{"vocab_size": 32000, "init": "normal", "optimizer": "muon", "beta1": 0.95, "grad_clip": 1.0}
MLP neurons of a small language model. Each row is named by its layer, matrix (up: input weights) and neuron, and shows model dimensions 32-287. Each number is 128 + 32 x the weight over its row's rms, rounded and kept within 0 to 255. Numbers have three digits each.
Before each neuron's rows, "fires in" lists the words (lower case) most often at its 100 highest values on Wikipedia text that the model never trained on.

fires in: "by", "as", "for", "at", "of", "wife"
L2.up1008:143209142100093149110105117110062172101123123132144128168067107096125172175160124181043209133121135172086160099092100133223120142122202143186154189094153132207144135132126137165110184094133121118149174127141094137130154098085110126120108171171148154106135147105041179072113112140155126117100136139102140150101098109188139108127100062155189125063172157109149110083114168198201154114168107094139094097126106134158096105072139095157179154150148134091091112103166086120103110142151106066200145102086119123075108099129100103116122153113065162155111103131127158129158164117119192180127096106153137079082118114135121114109061134196149047149115120145128099085086121187152116121078150112129130114100151133100139088104089125115137114104136191091127110150111124092101124132097094

fires in: "as", "of", "between", "last", "on"
L2.up657:081127125122155083124151146119201134125101164139101142150115151110160155177135098129113154168159172150106114071131053132146137113132148059061121123109178090116130183176134084086098115114137070090102128155148117098103132104072153116107098102134107140146080153171113131090068144122129125147082109108132076098221133112149105050123130103147089097140090174135130114080135130145143111117107125200139188112110118132162160168105116124115132090112094132200099139091100105088141168128120107080051165110102074116144147148114127102176181113136101109147128135134113127185128088151094161130156128127130116144155132101142112163125129130120122132200098136130130141053106224132119132134077149213101103089144109097152117121079096107109079111086130082134081157108077119115130157125188146

fires in: "to", "in", "of", "into"
L6.up1231:204144141108110138113076150143154150120113123127070093148131148129093054136117140128101188158130084145133145095163147111095119115104162078136151114138133164143198129168113202159115129225108137153151137112170078173165131133118184152140126147139063095121172082124155166068145138151114099104123082141086131148089116101109114122161081138175094164159097105144127136172120123134147089152145148146155147161196131133096119106176111116140162137143109154149130136195092172161135106105106113102149121122119084118073145097151121085143197157138141139099136131171106156106100130114158137170146164124204116083195086156072082132192078137103154110167150163174115113179072156063165107106127179113084097119143152113137178095077102092111179065076112064103109210110075096124092074076122111

fires in: "of", "in"
L4.up1446:099191150090187111126109120080166085163158091165164096155121177125098142141093145162049215124098107152119109144090124195142124184130064142126098126165143115082103119155102174160073120127142178100140151083149079174172113139187098204151097173145169143041148167114121074071155103215146136134149124109130191123139214132075102070081131143058077096094115122107141173125021093137119138156171159090162145120125075166155127157100162125094115159126116148157125108141126112138055116107121112104131078129128168116112080124115098056159091081144132170124171185152084073143126164135088168117169159071166121087118106154152117127132126127082096166104140143121180117120059128158115165108097127143172093145147133102168112154134136136178118148079094067105118135077153142132135132124164125

fires in: "have", "in", "at", "has", "see", "seen"
L4.up6:149149129154075119139069130179126125162140104095150115109147177162160093102173096137092163134104171102116090177147099127128121141099129110137178112133126154172126127145121139097152170100136116111128110102108150128122171129096130117032087115093159134155124099148115141150151206114135155138076131127089139153113143150158146111160218181115134105127106113130155106099087059084144166142135145166094060134156090155122121154200156235098143092140087139083124132099143132128121154070134169102179103125164123071147114177095116124123114104161066158097091140105128148154121134080196104125054192134091162096219116124148108216171193118155183141061127111120119175129174096109128141152163121140090067130149146154149114145183108040121097107093101161138149147082145155139133107113103182

fires in: "of", "two", "first", "as", "for", "then"
L4.up1483:102179160173178095148135160105159128058110131176161108144170124105083093160112064091146120065123162169142122083145073149198149117118091154187139139128147117093082106113151087151156137091126192173147131199076164111076207079145104132102146100136075140133136112167067132103146150143155142114098113136160121112125136147167126121180091140073199156112167117068124083125140103144141106118129125134141107134178125075121172141156121163118162124148141164118161151139115095116098136144167130111136081112054133131131104105053136168145166103103090146108045074150137091149185085067177100136143140150181094118110073092141155143082121121095082156185123062165131090133117156115183131106119161179125151105117066153134114143054066085103137032114145137121115164120139162054101106130178158

fires in: "of", "with", "second"
L6.up968:180137117083131122095120108160151172126140147166056134077093154182107154119170140106102105139125148089168109116077178144142134116109208119177117170073108094130109122106128138125208124083112069173148120124065155135069066119139217079159151115105167135177138122127120136163089150127142143156065113114090174154112098133090127126101086127137117158146127206124105139168146214133072121144094160065125141148199115161143103154104104058178166204040123145084140164130179120112117156111098086138147196149085139155154129214092135103129146089148109167137112130110129171140129118151070092121092139113058084095100162164136102111095152122161090158178135097112195137118114151124150096129120092148116121135089155151162112095151122131140120159115164112113121157122166124179133147111120133

fires in: "1", "one", "a", "first", "least"
L4.up741:131100083119073066159134081116110113088143126146148122168156143125133118130158123150090122121115071154108104119118105119132140130155133115113121108115105124144179152183168140089126104088123134116103145123140144167116132109097148136109100113147120114136140167180197095155119140166100217133120088122125127136133172110144153091156117129168151139184150115145126205116163115149099153124089120133122140149117117144121128139040126138166099105126083093193142116097103110148170163071132157146130107132072183141120188202129155111136176127118126156104088114142132109175034106130123115084186150138125091126142158096109184093138170189147175136158163133136131064111161137069118152202122088182163122145132079053093108120128061117133140099117137168176123108149075112117101142067130167

fires in: "after", "despite", "he", "greenberg", "connell", "has"
L2.up163:113126179165097127113146127162063119098098157142129135124102121143122117162116163118155218146174132108153172068123111103134164160166138166199139141142175125141158123164118155153169167139135123148097082147203100140130174098104100130153115165185137158157119102181123130166111090121122139112105107146122074095098116112137155129124069154141142147127151123180113151110125125128116114105107073144133091098114019194170128106128105148126130186106102129163130135113142158128127089108146097139145159112122073116133065114092150173095107180139141119129086096176116127148140085191117174064123066145109087098170166080136180150154094106191115158062097157139146161091087115099134107149059119184135126134108163157155106088125082092083139154099157117142106055173111118145111153147094101

fires in: "by", "with", "species", "to", "into", "where"
L2.up1507:164071126174154088074148103090108111132167129073160094114122140163109142119175133147082192125132167172090099136117092110148104130178130160078182152129087135109118096131150152115132135167175131142155124115103102092117110118125148140073156172125062143098125108142129186166163115027134117096175113130158063180119189140211097078209121110096143153127093135113138171117124149096138099128117109105141171098142123113151135159084134177165148169123100165132131103137184108133137179113142158067108105125039115099137117123146154160143118131094109114093161186109129131092128091129152178079139159093169116078160147218175102106152151132104103125179133107173133107170093141074191157109144120129053139173182147161167089135138160114089131098133131163112100122077191081163074096148138135

fires in: "been", "was", "and", "were", "be", "not"
L7.up559:129113133202178120138118126110100135152141155152086130139123130152109151116122122143107141167109125150156149140147173111183167156125125138140105150112124159145137115154129080163157087134132097132129132094094142064146210069114146139096121085115164095180171113158105093074178088112104117131167158087139181173107108152130140133113083063110158092150111128135112082099037021144121126118149153110174071089132117162110141102146153180160165117169204124159164142154128133096132069087197109194174135162100144156107133144124175117152119131136105094118165134156085128094171132112103173170160121118061164137133147151104095119139151177161151131129100135071146118127240139159084127165128143105152139126094134148108114147136119134062062125105139164120178127116153103132164155128149133

fires in: "first", "whether"
L2.up723:083087146163096151096092095096096140122119141094123072163086132141058110146085143111071091117088181164094107133128118082113125130102152085118108170137098154127148159113151176137144161169109181148138118122177119152112070142083125144112157084177187171197096106152128097158143098176106130122100128119179121095134168141135109158106130133081130155143055104136099171175067197111157113204082099132099154199188143144200128101126142155113143150159108035126163133105196132122121135149131136115157144151165165138134157156079212097115172106073101161085114119185116149114102159165165101095113153035124071093125116134150166080151126111201152153084164149114124147163140098129132155145141087182125091055163136125174151110163121131126159110117196113103168116159145104176106118088160087

fires in: "for", "by", "with", "steve", "of", "to"
L4.up334:105088127156134168105139134180177093143134067117131139205120135175136100146114144188083168150172125132112110141113156106141142101139107130124104160086101144083125159137153167127144089144172087120150103124117136159096098100136221102132131090142071123126169143159153119165144119079144149131077082082142155064132057095168146129185110090116125102144140140135097180172154149155151170173155096112177167125146141197158125122072096176116107139127114138126159161117102149174139144079144151135164092086117094133115139163107129095120146102151119115134115162120180156142081095156078138064143114130121129082157089191063118076199091127171198082181170113167133111129105088097122165079084159180139154112081155162155180089183126111126146076134193134121087167146143102172138119117095147

fires in: "has", "director", "with", "chairman", "producer", "after"
L2.up412:124122139117197164184111159152063132089110173117136094093107102157112074119123118134180113144220058164202112105109087101116186157122048141129151129090135103073154139153166122161143079160090133159138101126130118061120147153098120122184095106164074124115161082126124165121174140125104100162145128162123155108143138108105147130084089090168118176084133131137150150061129152086176146099131074080180195094084056099119118078129078150132216156127113167147147108130142150153095147128123180172052163138072104119130100174107135171138094129129156116174129148081136076151174136137132134154105121133062096092160089126140125105122069104144141136125098105148150096119110144080167142089128133113104106085162146132156151091137145134113118174112115164145151109104129159150137047119078144

fires in: "who", "this", "describes", "each"
L4.up1525:154164105140092135162146151138123092109180130160137111104140117132186157117111162140115109174100117101109079141099088149095143058112116134165120103129143114114100128133095117137101110097081123107155104220129137096131179142093121130059092108164148198126119130143089138103161119124102137126139084169097113105158109163087089107123151132108171121083140151187142084114157144154148154120184123171188176158172100119134080104143100109186125129150125173125111065157163129124135112140109120174164112081137148174165153175132197160152192169120162129123125214122136081061086175101199141142120110147098118098152111079130143078164148174093101120096125132118167137131144146165156116078099130128144209138169144142113100136157087087092102137138092101075119120137093108093153104164128069

fires in: "to", "from", "for", "in", "at", "could"
L4.up1285:108095108130153093100098115111182137139140099120137162071104151100113137119110103127089134210072148170163142165123172101089126091107171159136139174169115170141165108167090162150065051129136186156155127074087143136116085071191116155159104128107156139155125138048171167131138077145065080103140167156093126146106171119151146151092099082129191147153129114087178088183152140155127088104105133127146191099098057108135160080149139108211157132133159149135057108094107107096127131091159116131127185124129135142130074161121107152122133133131096173124103198123128076070106117098087091144116117155064109149178110106097184199139123150103137121076158110168138123083133127102132111155112168168146098130182057097091145091085109137121124127160094133145074101073081095148076182123064145

fires in: "of", "to", "as", "only"
L4.up1095:105060135139180166146115137102083139184079072065133111178100147075126134145155125127127152189119124110147176162158094200138150125157113130154152129099151135148149079125136118086185119145128115081175135173098142098172165119153189132125072112125059148117125115104127082087147121118125103042076114082109130106135136133101146119092140120096137088137100094161145113193078072115148151114110176168175132143137130157167133161143172123156134115117046134094122113150175126104123110156133179137136162141114121138148111143144178074133104133171138109183097175177160095170141104170071166062155097177124104094126077156141121110116120141188130147166132096137148133102093118154128129110062196109098142142126166152179092156137140045147108118095157137167107082077123106100109105092118147

fires in: "was", "is", "w", "were", "been", "are"
L7.up783:106131086152132096124175123119099113159160132140114117148110158161064094144148139093138164096079137153117110068087181165151140151182119111124112098154129148199131134168146121122193142079083179084113095078145140152179152087163157147130117112097135138180098148093137100129082070093079094056101142081119136163097071141103099105177122105101119119157118131149135089133107099062154164137065112162119079197087121076147149049118206164164116123122158091127156141158109149174131119128116143099143067152151097119139137137111184084118147166127135062110152051146085135149149148092137059104159169111212088203107121194123075154124139132108134139108113140101142146092200198154141101125137088120130093118127113084133079164123115158116132110099124139118119138104123110153134167153118146

fires in: "in", "at", "he", "worked", "as", "season"
L2.up1011:068084126121186115174140152104138162126145171089114134135071091158086068113120053145104133056134165147168142113131120140119145210140173137139144140120118100172162090135090159116152099190072166115167154093138106118102101072119137085109086106172092154083116178108129147104119063157041134136096131161149207159100149132106149118078156129090160119119099073108104168156139157150132152175131121113165101188153095170137116103170098140101102169185083160081108134149133156117137144125167110130153086102182149162129103107161154109168068109170084200133139144101153137093061100078127116151150143154131056114137134148154115113128117127152159115142124125144135145150187087130109071089182149121118127103185104071150090100201063131156163119127161141147124095139172134163119167093142096

fires in: "is", "was", "were", "be", "as", "are"
L7.up395:131153112061115059105106112119141072198147081142199156125140086122154122131127106099161101117112127177094112127081086111169092180108142101116127065167137145155115107134096124147162123104125109094112105115142179108119159080073099098105089077109100143253169147186179064070135063119099123098123184190116089159135125129055127156129078112109146145112190157138108114127158071114101105135158132104160106027152137115138119139137150147109097127115165142160133138114112114107124128152146116133130156120123103104118064095157120175108129113102166086150166122147153128097121109049111155170144118138155170134185102141119061090091099227122162066099045106076133159061127111189086086129124110133148106057099101124126162166189123106143116111175139070107155151114153123074205150149095078

fires in: "of", "on", "as", "with", "at", "by"
L7.up836:117162116096110124098165103095131103162126138113141111112097050160096134110110122107116192103105123104128132091191127149154161146088113127135149136146215123139128088148116071093151119181110135097157148101075133156135201154094108181094124090183088048077122114144147175113144148117098132112081127122126084145144147127153146106180109100158146106168115116140145083170153146119136164141089110162127101089186129103164124131061132105134162125127128081134088060191121129138140181150117177091136141119166131113141168098117170082121093070103129156175118117159150077135130136096080092105089107111119110163109100100087085116118119218133173174207117117154080076161144136169123137142125126125152201155120125101124118158163136141089130054139099164100106114163090161116164072133134103

fires in: "of", "has", "in", "had"
L7.up804:166138101177070126138079102143161117085184033111132183166120132150137170149083080045085126129037099157129124132130101149098152139127109206089094134179126157106089112140116105141137129118120109129139114152125100066163155161175092113117120142087113087102139158150124147108122117166140150119158115112149133103156153140048109132168094114086112144120164161118121193155161126139087075124146105147102111053177116157112134161141104144156083129159094155166166097135141112116110139114133140145182155108125134099186100179080077143067135123181109111081179115121107129190111164081104131160150204093099128152097121165129111144112147140168130067115169146102123113107184152095087157118120170177137121118113147073126159186133121055161107138133116136119134093125153128173162121141113166